{
  "hidden_size": 576,
  "num_key_value_heads": 9,
  "attn_scale": 0.125,
  "init": "orth",
  "init_std_up": 0.0296,
  "optimizer": "muon_variant",
  "learning_rate": 0.0122,
  "beta1": 0.93,
  "max_grad_norm": 1.0,
  "schedule": "cos",
  "final_lr_fraction": 0.1,
  "dataset": "wikipedia_en"
}
MLP neurons of a small language model. Each row is named by its layer, matrix (gate and up: input weights) and neuron, and shows model dimensions 32-127. Each number is 500 + 25 x the weight over its row's rms, rounded and kept within 0 to 999. Numbers have three digits each. A neuron's up and down rows have the sign that makes its largest values positive.
Before each neuron's rows is what it responds to, as a language model described it from the Wikipedia text at the highest values.

Description: Repeated multi-word name pieces. Fires on a middle or final piece of the first word of a multi-word name repeated from earlier, as in Logan Township, Oh Land, FC Twente.
L5.gate1241:451489531507470476506508521520455511481485494478484457465494514496481528499487505511529446496479505504524489527488481487488499477506531474509526502507485467527468487495507517523485537528499438504520519498512537516476511525520472482532492478512506514520490509500498483475511507503509521493
L5.up1241:531490449521475485524499538492512461475504507552504524512480509510516508504470512508498461519506510495527495454493479512561517473497522504496483501528493489485507490522523465486519512509481475481468483496496511485529524482468538485453522546477466489501499528503535483500501501522504538442

Description: Number ends before units. The final piece of a numeral or ordinal just before a unit or noun, e.g. "16.8% from", "(52 ft", "fifth in"; also infobox "- " bullets.
L2.gate1206:479479497504528506472491514506496478509507493533513501504491508500543500511492525463517562484524492516542489488466487542487527506495533486490520504464479497523517522460482526496496531478467502499470506523501504493460495508492486474485506460491499510510498512476500517497471486487538551515
L2.up1206:504502491491499458501440502465517489534507520499515515471521503475482519465507514503510481510488501516460525553477486506516479480475518441497486453504489504507502483489500505437492491488495530485536458494524473473507488515545477541512495503539505505539461508483463496484513525522530457533

Description: Word-final "-a" endings. Final word-piece ending in "a" that completes a proper noun or foreign word, like Padua, Mantua, Tacoma, Lucca, alfalfa, often before a comma.
L2.gate280:482557498547484527535525538444501505475502523480521521472496526539497499500504555470489503523453544485444536497524512487472526496492489496467530545517474493462527501500530460522485481488481521470485507463462491501515466515491507494489524477484499474503537518521539461507502458519469498483
L2.up280:499526513556485527523509516462502513466510492479496511461484518512467535492473537500522524491455517495459534483510515485461517498513460480467550494535474486486528476507533429496472502483486509495481487474491490515493467501481517493496549485457498487474526495518532491493495449485495522461

Description: Second conjunct start. Words opening the second half of a coordination or qualification, right after "and", a comma, "but" or "rather": specifically, not, other, than.
L2.gate842:519465489500512507475469506454524512480513500476488493496490483507502488534503474460517503533548536499495529483492550439504484505515483511459513540483498517543533498465457456544460490484512458475555486544507488483491531541488483462468473482496518492530499495510530545499472475538529499522
L2.up842:530505501485518480536472483469555484509524540489500517492500536487501493528552478484511509544509526562488490525488487472481499499501497496507501493453454478479496459482482488532509480514508498474494513467502468550496519534486497495536486498474526483474533497488534504502428480498526495560

Description: Date and number completions. Final digits of years, month names in dates, and issue or score numbers, such as 188-4, 28 September, no. 4, plus some mid-word name pieces.
L5.gate1838:518529481474499523515519477522547504505463502529500480491463484502527462460495504478457465457473516537489526500507474505502513516457507563497547490495498523541497502528521497509491517495514476454547533512530479513502507522529490484476519534485518490538475544529508517498559513528491505461
L5.up1838:483537503457512500519505499502537438452504510506487509542463496536509459547482436514487517505527486525503451505531508472543490481494492500514527522452511539522473499519483485522489493458455506523530498511444511483507495519513468497489468451509445512495469535497505518487481500492514504462

Description: Additive or relational connectors. Prepositions and connectives that introduce a further item or what something hosts, such as home to, beside, in addition to, as well as, and, plus.
L3.gate338:477496504524549500500505482459481517530496494541489485527483516501468482525438487529502524493456484488515497456505539541548497514494469501483444488518533510533506447454486511504531502531513462489540459473522520459468476454451517453469516532497488500512454454496513472488519480509452516517
L3.up338:496509473506491483516512513477515511530505522513504462526469549504516516506496513494510512518525506488511509472512520529503494487522578498509479506477478509530522490493456514518497499507455521480499440510506467507481506517509438523443489546480503472451536484485489449494463514511496483473

Description: Word-final name pieces. Last subword piece of a split word, often a name ending in a vowel, just before a comma, period, hyphen or line break in lists and tables (Križišč-e, Daph-ne, Repris-e).
L3.gate456:504512542515539476527499555488492526513533441511505441464495484515518534495474503489480475485537477516462528524533524474469534490469524446548477481531483511473560506506493434500524465518480494484455468501528470477483524508530524543490508506511504514514478512498496504522506486486508498504
L3.up456:463467495492540516492488534488524497479528494502504463491489511474496508448466525451483462509561526522461530526514481474498540514520484517514529467527465514535526508494525487483531486490487483464423545524469499469460513493462488507528521515487464467458495531462485497520512470500484499471

Description: Start of quoted speech. Opening words of direct quotations in biographies and reviews, often the token right after an open quote, as in "I felt", "impaired", "You Killed"; weaker on scattered mid-sentence words.
L5.gate379:538501467491485500495521491520495512515525512497502526472488546505480524492469545495496467516498516490514489488500464486454534456510486466491511511468515492482492511488498533491503432509507479459500495499517515513535466482462517503504535510498538489504496477531461471459497457498462486478
L5.up379:449466534492513486474481472529527515514446482491530468490472477466530483436485475509462460487506484511514480466505489527529482468542522496501531539512519478502509494491492547532516489502494498494534523499517508521471460479475492456519505537481547522468498537513469519515539523485502529511

Description: Quote openings, word pieces. Two loose groups: opening quote marks and first words of quoted titles or speech (I, What's, Would), and mid-word pieces such as at in attested, sur in surprised, Ph in Ph.D.
L3.gate1073:495464526481479489524513472495489498540502524511521504488462512501446489484539515486546561562478512478513500536478492478522500502498546515443549518492525493552522471485472514525470476537507490466517463502466462522484538480485500512510481487510506475481470476486469437526472469469504499486
L3.up1073:481521516509517450480456500498474486527506500487483494514493545468465523479552486514505488525488503479544497527472491495456502554491499429505478505480492486466524498539490505497489449472483477514512538541459483509528487490535534518529516515443524484524505531490504477484488559462522493512

Description: Inside parenthetical asides. Word pieces ending a number or name inside brackets, like the year digit in (born 1974, the % in (22.3%, or ft 1.
L5.gate118:495489493459528503491463480454512506477553462499493499494530513513539479499485475465495498462495465489465457498521525514500499472516515515458509480478497475514537509544518474490514489494461503517525534529516527518515517519499506479483549512479470511473446514510519497518483486523523516466
L5.up118:508465509523522477520529496515540491491514527494518532504497512497513468504517500539499516459501495481519486479486486575560497471483486495474499472534486539541496518481526514520515490519490487506452486500478515465473532541527537552478488538511483499506474497485440530491491489527503508472

Description: Additive connectives and appositives. Mid-sentence words that extend a list or describe an entity, such as and, or, as well as, such as, and role words like co-founder, famous, assistant.
L5.gate257:509513546489503530466489540542492505518496532519491515491507502516484505486516520546553472517498510480500506486465512517516430494507546480498507501498525414506514474501515513547472514485506479483527515459511529545502505473478518497491470514474514512478517463469530481478501447521489524497
L5.up257:477522509494512510551530488473528508475498540513498558490502461520487539481468508518465504536492527466497515498487482444495506509503496436537510498529457506495507532507507514511478518507484502509522470548512512497494497464502510460462517538502521567493535525500481522514496505523492479488

Description: Article-opening "is" verbs. Fires on the verb "is"/"was" right after an article's subject name in Wikipedia lead sentences ("X is a song…", "is an American…"), plus section starts.
L2.gate392:510508499448515525507490526501553486478486513489502499507489502434482542479511532475488493499512521504479517479557472507491441498509455501508480504517509482483460479533530505489499496480496497518561539531507497504512524507500463538550539518484508524542501538477527499506497472522503509453
L2.up392:485555511491530530480520522518497458512479529452535523429482542525471446513511485516507479516491467565557516492451499516513461518464522479540536524516533505443501533473503507508512505495487463489488487497519465512493520518504485497488464480498451483515492487515511510500507511477486507510

Description: Clause-initial subject pronouns. Subject pronouns and existential there/it that open a clause before a verb, e.g. "there was", "it as", "I Love You"; also contraction pieces after an apostrophe ('re, 'm, 'd), often in song titles.
L2.gate1659:462509519482493505479464487489496471507497455458511488526562510472483457467517509529486504554488509530496455513457436556516488453465470490522529552497507538500522466473487558510466482504511494483488485471526504527499486507502511485522523517483529490471475488477456463502469489526521568517
L2.up1659:447528518486495499485472512497499449485507461470476497532503530430485493509509503529515538515482521508498477497456475503502464467491499526517545557533553465484547461456507518515469468469530504498500514439515528499498480500526496504478480528476482488503486479512472482512522487500545520488

Description: Post-capital name fragments. The word piece right after a split-off capital letter in proper names, mostly Chinese or Korean names in lists or tables, e.g., L-in, D-ing, Zh-ou, L-im.
L3.gate1307:503528489545518491477510482485528488512499480490525519500522508500480488474506503538478502526480509527477457485458456478523457507517494494456487496499496471518543513523486524476444492535524465463485494464495499494522439499533502529490492513461553474544528497471516486501497545476513521502
L3.up1307:483506513539502523489506486519506490526498468501481502504523468477488502500480498512475552518486494502532476497535472473554505491507501460486509519550532509541481464521472535479484498514499520515486521500499483532483481457490503465454544493443487521465494505519499489435506456499496466513

Description: Sports season results tables. Structural and function tokens in sports season articles, such as standings tables, schedules, and records: table pipes, newlines before tables, "to" in "Advance to".
L5.gate1960:486503508502494452503466487498475500473477535484536489473500486500502542531489434480529454484524501543487505519474517510499500485549549458492486493531497513544493541494507514476527488517543489503489471519448475511532490503503569498500547485487489562482492483519467478494500490522501525483
L5.up1960:503477493478495483487506503531499515521536487504521494505511494484516476531527535494488466527532506535490496501508527482496509525494505473482491500493468495518509490495509458514545498481518493505530531524506486500485470545443513504455503522523520519549536496493482498515518516566453482474

Description: Mid-word subword fragments. Word-internal pieces in the middle of split words, in prose and table cells, e.g. dissatis-fac-tion, Su-om-en, Comp-let-ed, also bare table cells.
L5.gate1653:469512487494471489480503428538503508510486505502507490451457531494517482556506505481504454509482505516435561480501479496557480484481493510536506507483506522502511491469526520496467449509479490477504496512535506513487486513483529465460513521492523465503511510473511508470503478480480469497
L5.up1653:521480510513483521505527510540483469524481523509481483521518502521488475526545534500450496502493462521478483498527465484470463527511507474505497492498522513461515505539510553567490516482514528474479514544482496489467489520479500467535483523508476469491520479488505489509502529497484485482

Description: Start of new section/entry. First word-pieces of Wikipedia headings and table cells (Band, Competi, Uniforms), plus the lead verb is/was after a subject's dates.
L3.gate976:553502513487492530450502504515544480517469469529554485512489533445498525484453509539506498535486461503518563496490475544503499487486486513525467506563465520439451493477507531509485496516503468487533500475509544466564496542499508491496497496474514523461491478519506472501516456456516505501
L3.up976:494539491465514528476524510458559464473464486531540500475505494517510521485478533506496498515496420518494504437519479500483510508498512513465468517517442514457489523495471501502496497499471533488469505489471460494519514475478500459566454502518490464519524461507482498512470532518501475518

Description: Word- and number-final pieces. Last subword piece finishing a split name, foreign word or number, usually just before a comma or period, such as Lup-a, Ceci Basti-da, 201-8.
L5.gate1384:499512509517509493479487521488567498529505569505474502523541487485461476484496499497530564412481472484533496510514503496488505463496492473502503496467524493498528506505510510458500503503504519488473535504461491500491474519494546511485523457486471516479513478483464493539506509488486453462
L5.up1384:492517510484500507498523470459503482480499535499509495500547509491469482549473539501509503517481514477535478456488494504479519504492493483471475506451557491521515509524523514480483489530506473542486517513484477518436517527497528501510457463514507535489468499515521517543525476496469464501

Description: Given-name endings. Final piece or whole of a person's first name just before the surname, often in cast lists, rosters and tables, e.g. Federic-o, Fab-io, John.
L2.gate1958:545522507481509499486504502535503470556537505519483478526495532521475488505471463508441470522468483477471521516494504479512522501456446460509507499520474501517500481489500468482465520489494448495490523502463504542473465476508514489555505520493554478497478489475515520482552500465478537516
L2.up1958:533508478476496526480528491496483497521515503503509488535475427451500498528515427493489509499482515534519525490483514512482518494503496508492476506476494502494498497522513484492495486452486526504481513508480508510477535462509502483487483479509486466513506489506525504527520470511495515481

Description: Word-initial noun fragments. First sub-word piece of a multi-token word, usually a noun after an article or comma in ordinary prose, such as com(eback), ro(ster), j(ackals), fac(tions).
L2.gate1633:502539515485499442463495510494533494491448490531501489460519493540508475494526517490539499505494461474528520448511511510518513508547451469489501471505523495525502520508501514483475513464535509444494519496493588502485473533479494500468523504519503496489532502528544480471530551483516490432
L2.up1633:542466506521478477491484467510496442514515492485464467483525525514485533509498475496501500534536461460515504515522475504515489493488489525476501477490539509489509504499491518482515526513512512494486466489510548480481459514498471505482533509501549505491497520480461476480479499505534466517

Description: Structural tokens in entries. Fires on "is" after a bold title and birth date in article openings, table pipes and numbers, and mid-word pieces of foreign names (Chrostowski, Trinayaneshvara).
L5.gate73:497511502518448493469563413468481466540453463521506535459482511538480473532524525510514488480501512460488513507511474537500519506508504514489504520487438473496510517539519503520497507500544526432514503452490469485483498454490545497528492503478490508520520505528514527482492507513520530469
L5.up73:514463489513487475495507468495491477524454500462486521533489457490513484532507520485510459491470506532498511500548521508513477523497483528498497514503519450544519447542513524499462481520521471453536473504514520465492513512454535518546526513475524469464513503504541503491475509472543506465

Description: Opponent after match results. Prepositions or verbs just before a named opponent in sports results, such as lost to, against, knocked out by, beating; weaker on table cells.
L3.gate81:505517497505465492492537529486492495518469513467487500515518494526491530506471499505496508508457503488551451466486499519512440510469492500466527506479475500482449497487546467514501467539481456529497502548464525487501468519504446500492470483500495532504524496492525498492519493489501500506
L3.up81:507554505519494502491513529517499499527515499482494522496521509476467443507565487530469514477507473512505530502486484519493478536484525474514475546531513512555479496492506499497459470491527476482509541519473507499535515525567494489495492507512521507506507491472503552442484507489480494536

Description: Completions after "in" phrases. Final digit of a year after "in 19x/20x" (in 1941, in 2012), plus closing words of set phrases like in order, in May, by deed poll.
L3.gate303:489478502475507511531543495480472469523479489511532535535468491475511491527500493503465498499508524536512520509544501508516492498527533431507488513485472513510490504489490548529516490472501475508551535528528448490522491485515509516500471502497497475508485520531452494539468453486502496521
L3.up303:530482474469482496490526531460512476518449506528509494471488520514497524529532503517530536529520489486515536502523506489519480538542523481513487479500499510501574506501479474475531487535489488513517489526497515518483477452536469492485478517523500473460539480442496506523492521481521480517

Description: Ends of time phrases. Fires on the token that completes a temporal phrase, mostly a year's final digit after "In" or "On", e.g. "In 1847", "1969,", "afterwards".
L3.gate1852:481544495478496496483552451500513467558489517477526529504476457545518448527499521498468513483508499505514493501479474559541503514525498524532471528538475505480510477502475513521504466520487499462513490530513507508479517469549502482521451497497519472464463484480480465485534510490503480523
L3.up1852:520546492477469487523490489506490524527491517465498486473456512545531442514499524456533501489496443480490471467519525532513497537507496488526502499522482494482514480457445499536479480458490449495528486490506505459414505509513506471506501493519487497485477481492489521495512511460531515520